Weights of a small GPT-style language model, trained from scratch on English Wikipedia: LayerNorm before each block, no biases in attention or MLP.
MLP neurons of a small language model. Each row is named by its layer, matrix (up: input weights; down: output weights) and neuron, and shows model dimensions 0-255. Each number is 500 + 50 x the weight over its row's rms, rounded and kept within 0 to 999. Numbers have three digits each.
Before each neuron's rows, "fires after" lists the tokens most often just before its 100 highest values on Wikipedia text that the model never trained on; "fires on" lists the tokens most often at its 100 highest values on Wikipedia text that the model never trained on.

fires after: "\n"
fires on: "The", ",", "\n", "."
L3.up510:474497538564501514461463446491459539503429549531615524412437473488538545576566460449505405504631484527535439519543452370558527467470526497506527592537420520405483440563501486533408440520553429532529512513493546413535444496529500469430500449430565508576621551424478440475483508435503477490479540622459518502544522586493508485535492503475523426508563483543510501522506487437480468564561497463479452506465544492549433516523509527429469499541492468500460468477421651531571560527487498478532500446498479472444524467396562407418504590472488470432574513502519442496491480428533456556535505535458530536519527489478518634493483558551515605497627426452610486542402599557500410508456471570550619502475438536439443424488508539488516467484472503501514435519499567494532571472431539
L3.down510:507526459499527551500469504615553450466540428449429569485584475557534447517521489510443429515453520549487514432498554558410494464518509540462485498514546510564503512534509408575542494436491449544500425474488475481448526493453445643471458415551448465482556488429446487488358526585497624455553513462529580472478562550507474520468509462471518566508500476529547485484496656549480465537489577488482482489546530491481535585569468515493443507546486514574521557473438475527423435503567534429413503526503513547574529377516495539514434517517556476556412459439496549481501565508451520408468513357491551601451479519595562457576527499464481489425506600465427523396424445582468563513577496453433519485555484513495541506453388498545512510528519476433542536418459545508495443550612548

fires after: "."
fires on: "\n", " ", ".", "ed"
L5.up238:441565485533534487513456509432492541565598511537551526451510557568472501491453476514503498545573586544523578393477404469544478401514473491520436448513511430385471562491488514539453494513462526619509487541434567522518481516419465444460563378499483498514483473473500524517498499477520510550480497585433488578480452425486461405505481605434519501494528532452513508488521506541548496519449473461503511513508511416388462577540492460469439518595519554578505520582553530564545595438432546466544478478531474462568537548489475527453459528432467526479453467527469384521527478509611414454471435548538459473618437378525514413563498526484476482535522463478471445549523515519516553487526529548456453527557519547576414535543496556390483554460359496373393507491445488465597614500506455
L5.down238:556526505507508519437504442513442451444376584446459484495477547445516556576569479485466535585483474508547435507536590500519458495516517513546481515395452583604527594452563478531551448516583496424535589500486492441508470530470603486626407530472482451488440519424573458479533475556454470538480543415472447386485510506536507563440490515640548544467575423527485565563491553485463502461445513499474524531493521493541534459567501507558502448455454480507520458399475412430540395571441455521505593548587551573467521417565463481438542441571549515481499566495480509490447565504444630527490485546464489550449510557400523537499499461508510549454527447496495417536463454379440485533571397450488455520508503367437522452567502502486537490536507532590525509455540496487461439491521481

fires after: "\n", ".", "Ch"
fires on: "\n", "th", " The"
L5.up969:496579398551451527443438519455547442532441529455541496428472585602490470517541549441411441496594562539482502606542473496455548497497525566513389515527466624399527500565539546451491604507450478522528533439501556524514474481551532467503502566401545483625582544446547503488525549530491455471531482535421498458398508521486485515477429496442540432509506449554509498497643525491476493498384428490480499486499490474541526482563521477421489569481472471520470460622503558584601526472426510632501415554477503443469547501457524406451498547539448456474546459471489463425496597425561514521457488534598494547487442547473510531526491536536460571590505483450580450551439526548526472459395492570511501491570434534460464519483524434615489516469477483448491505494483507478520613571477466
L5.down969:430533551454478468488583557522467540460458475499506498509544481486471545537469603499535432509467505447490425501546481481573480527515517490594448490475460519461402567503291528535510499558518535545506436479542495472558426541408541491424542481478548468515452455444494598487456463519553588465615521556513437386583500557473417548677441482472486464467389531553585591476427525542610516522431485536586539487496505506543520556525524495396444462394563567349554508516518495491463516484521484399476473509560519530542528470504460504483459479531479424464492568491481468498536579490521527540586603455543515535485511440518530535477480506492602493471477494554494523425466531563435492516433528514478599510552541477475456557508574501505396490489477387499498511542466499538531449514561520

fires after: "\n"
fires on: "|", "\n"
L4.up632:492568532525475598455522509492490518480447556476522588487391558536470519550525549500429455526628466447543472399587472440538523405475612632485505575562378492402505528568518525507448433468483426400560478484545501388644438411487541460478474477392452468608469534429569514478519475509478523478509489483509402500466457550480479458481468513547519451496532430515549521527535471426497513557409520491489445498440566476514500509472502566491527538500524477487483496460495551521620472556493486603491403507449532427537587568489608518392462519516473456418559554462502515484544515479556507495477460574493481521474534588532496593485538480558482509489570439465578465440509486482509373519458488526494561574526427552440511504556442476460541533525443491459616491534508547493520538484456495
L4.down632:473547415452551451427504582592499433509495558467498463503489554569511523459507482436518533474519446508495484483487455504512538520484563513498499406526532578463492586464506639483443427500518502456475554509607525561621560545497495548459425497413466602501454533457460484451433572513407515517401506473514459443478489605523491544457478416476491529476491482434377487427499516558462484497515447494594555507452524478519542511536492516416573459503520603454431510729520509487571433534522444500525549614495497534525475465451464493449489521408489424492453485501513491498479528461540512528495506553463435543432462500521621430577584529568464485464452497453486549568508535507490424442548516456466458566548545452490465551591412478615524541507418459457549530468502486451470430548496578

fires after: "\n", "-", " "
fires on: "=", "\n", " ", ":", "cc"
L5.up115:516508478648384499513393503549547527501487515469531535496489567579503458473573466516468568519635498443457486537541450449506481445464519481443434472491504452534486381576558508577491455537442506513572456488507515513457472458510500468464559478489446409527641444474527487609486478531432480498547469509457516444511513555452435436494491512502475533530546538508550497359528494520485489523482463484529451403567531423491477528485529381482498582461495431605517539488482536618490518465525517489530545425536475445537536444545553447456485556459532507461451523458472507485543541443507560454462474458599496514546561466471578458518549530609411555566550518494565473593430507530564504560493458556455532522434443438503518473664499435506517482584425431508513410414411562459561545530471429
L5.down115:490551507466431480449388489506498474450558468538546448493541486519474460538520485463437467446491537470467460585581527447541492380549417546526551480546468473420405449478420524567434513449493439528487495508565408520511517501465550474494466481509484552538458471523490551550446541515422496504408570558460503411471502523560509623548443493592503469532479590500478492606523451486460401522425547476459572510461442534437567606489483466503565538498592527536496495504484414542535612551405491546496491537550563553481471539562454423476519465476476485468607479491566472512557503436506487475488559553437438523511443473532482518510399505452495587611405611503546595575521515566554511346551488555499519559610452563492535502583440433472434545527561478494556465485539522516436495470457468

fires after: ".", " The", "\n", " He"
fires on: " She", "\n", " also", " It", " He", " area"
L5.up327:467539417660426482486519531455451517540592579449634526503505501612510508455529535498447481528580549509532547525539552420507516490413500492499448508554507529411447443508500600506391639464478447571512493523510557463466500511528491439393544452540477464542497532508480497459541534427514483475476484585440490582512435533516487461557497591469521442510554473467603426502510475501484523505509455506559498502492465467400497509453484535423527552566542497524419454530477502496478492508503612504570389509500510416477600460525452519501449538516414501469498447528558502512498452527565494500489451519574535423466417486560503556360641550518472504517544537461531480529494492569511446470434406614537404450450417554485482483476499536548448440374455497514525529462494475400552561517462458
L5.down327:546439489476563570534466503415421525503489533491511461567529480473435566630423453528549576553408602432551508521481498522490446518454580588482497469447476552554522604533478428577547435546432458478487543481466546492559596491532510443528387442529503451488462528477450477508463539571462482438527516462545485408476569557460430490373513443527580512452576500521370504584507489540451530476497548441486475559563489457534503425566459487503511496517480499447519541477529498496466482478461372474505570564584458530599491504399489487538449546440535519465553494472428541472503554532537541497470468444475507584520530490385419476551431450492488415526572482504535524478445477404469449477570468443536560562521486463501579431603601528574474554548545514459507466490467603446585548467472456

fires after: "\n", " "
fires on: "=", "The", "an", " as", "the"
L3.up883:484452521606448498453437468563516605529544568454548450528453530501500492455505485558511544476541494433428485496589379384622440497439526527495509397440488525499547465518549543517497449536434500474506477537538485505475492340464436457512446472477520452569526563529537528525488479503431484438483462518488505520471549507463422479489525497529545487512587510464475492360500492473491478478494540530511511455435568425451487497522448425550507563489490395552436575468504456551564539415490480505494521503615476456590549558415516471469559525449529422535498473518547533547501445438454493460459423477541452560544546502523458561489517526540432564532576503494507467593428547508567490509487494514479587512453390465565530520632568444465483542540491569449520395400425585484641589473437431
L3.down883:449462514463405467503527574460480493568497529433502559561603515551558455496495634445499468567461514509492537593466529474509510514511573482500495464550422567463462409430441520556480472450482460502398454517487494477466479460535463392552450381454509468545431533515487486608514493431525526508492588487442543478492514494399560398544607495549565534517495501517471540530470545459501472462511604494494519550531465455506516474557410503561451507447628486464508465516470454513526607551466491533476509446550467541407484494520520554453484491433472464491541435471555556550517470534570506421556509520518552478540505393598411582458516368538536492432574493504625549535474516459403521467501467525463544556458467359471551545484520553484481602390472523412570519517503581471536552468479475

fires after: "\n", " the", ".", " =", " Na"
fires on: "\n", " This", "me", "The", "at"
L4.up665:457532503524414476370461459455443505515497577497542517484413477511524499460448513438490523527514527576557564421627490435598475515491430550486539491511426540433466412448487591515530500486416463571586577499608518507537454501515504487438530543432467537541556555499457574568524544503470450527469497547491513461482608509468522562461487537527574370509564469446567454518505458477513454492415485608540456507435504568490461506590469485513511589508500466592471458555458566489577492421551523515555408514532511509484496441474503517516533530500480508485541594509504479506487481480498496547474462592495368555449521498473529616415495561556480523513421503372529436601537576569475346472442463510449458494537416468414418494518443481546470559532502481512592547488437504485595495513529486
L4.down665:428532563497615563600516490490511532552513459510494551372540539518492497503392423483558485506447451458425493424477528490505496482477462480471488459457533492501429488525502414567616487429469524471458507477468463476549549461459503537470359447449469520433453522595552513522476499554594471527589476559541498568456557604534452489486504586465478579506491427538495531487568481588527519376550591512500541517528514468493522485593481525544440509558487492519463494577481422436499405407573602560560449441483531585493522441560547526577442484472498548532489529312365523493499548378466493466459510480440516435501453508516606488489490455501496452512538489520511522452346460518507527509543474512526473452542472535480538519483502509482591532564536476526556493489412555508543558533463534

fires after: "\n", "|", "B"
fires on: "\n", " G", " The", "ar"
L5.up30:464543513616424488453455516479475526514502552494560539476475477580516490561552535439463477510565511521482419556451469453528490504464531544478490459529388565411517400486493599477434551540487505529530552505477525438503493479589501441493546533451494409557571548442502541439516483508548470456523473498416575502502565479528485532529495460539538412516616450469484536473576574409545492489405467507470505541475494522458516431515523443415503593554477488516521458564479532589594493500447478614519387538429498479423535486460430447465483600580412483397576491506543342464525560494554439536489399602608489541553493588482506541450490518517430552553556461425560385512458477535509448493428495549427490485509450553457538477531562539592515534447488487516581531550471567517482515491487429
L5.down30:450486463455508455589594452529428519573455563487515537544522429495501497451490413485488553446418525495505537485498443560468401513473558492531507513497493459533513516554498420530568459558459476379478493549364556450524422485467567492583522445598529506444523460557496471465405487531504532469468522372563505433538534539464478521436564555513555573476609536464480499548515431516534544535528542462500514519503482507531594507481492512553523375417498453517586601460507528475468385507523502454465554548570465518576449585571561491554426429396537550605487449523443552532483503505556482510458478469522486549463550442443473373552507531582469481488475443531411516475479545365477567571559511435429570480516471413526489507544534468463544520495512475542490459492592404474547477407527540

fires after: "\n", ".", ","
fires on: "\n", "\"", " (", ".", " (19", ")."
L3.up116:440438559522521466470549500555521463479465536529609476444440454526429459473535570542538525512558477558494475465558348391610518526524435480514425542515462552388492549499494487582466494523448493561644547521486567431575466383482524482367515359540496454568533451481555485423566562506535489527442532513407437543501478545472500446495472498537512473504539446446565540453521502502447478604503479533480486452406521444501481575504551551471465488594515483550486438553519569512510547451540468495521449536544508461560522548513494515525490551508445481462436490571502548508554492417572442576480516610503497563520598479493471437449521531475480524484606463454446462518535547569474377494421512558497569487475399584450453491475486496403451554493470570455491484548477583458506419500459553
L3.down116:512469495514525434518550512529506470488529549375518511520644525526589537595531523489507410486528501568441476616452538588455444539517533453420576500515548456553433451491550478493472502553547514527502524485488518444481495547495483567474465518560450538536435467558551524397467464434418534440548504500526533448525527463566501523456505467506517610439528509522497537482505540537549445493542598493495476536608563558556496510488524516566579491433446520475638457468487465510538407468568400523480551483489506476539486425474407432515447499510673545563491483424496525476450513484507435499513444534548475501516431549570449497458528415444344456408555555423480547441465470410444557498519543437507586415504477476427543468366464542598460545538489463563451461453502507497527495533511515

fires after: "\n", " ", " 0", "±"
fires on: "=", ".", "%", "0.0", "$"
L3.up651:564531525556514451374495525554496522600552528495587519460581539560486448470588483508498520497565486518415489557526401517431445480452445514496469537528568485473499449586502561499497464572448593519599512499496545515386450455508456538418472391543490439486500446442472456484509428538455497546558469617393506505479580582453475534514471466561508597529496547543529475385506492431555544503452415498550481420448553464492472513562479471454540508519501479547469505543459558561407566520460407443593525476574544407527514493527501432430503507511581427439506419537508555500496481348526494485490503590553484590511527474523523449507523591531419537425512564481455451569432495467547511575430503551482558536487421460511415431541509431499545518476459546449501453402477486466574552508514504
L3.down651:459552586475357549463459454413490490502579461467527477450506511512554492515423430442435466424514511498483413544536403514556519463508491477542539532495492503435516554536508609551544528487508509457340532500409488516458495551498516493472466338462578472535496467496614457450389577492530461475397542527522569513509405426493547525537524588537425515545522495583558444578504568477501462426539558435474496497508412524471445561539528451473471512468469529471466464405570540525452603508499534454482591486496542581487500495501569579448469505422539427492544509449597457534484530468625385508516567547515545492524471479458403542520474456548508600495557520527608530484498524472491445468496464530462516588446491486495511570423504456407518446581524508468501506554457510539537519473476437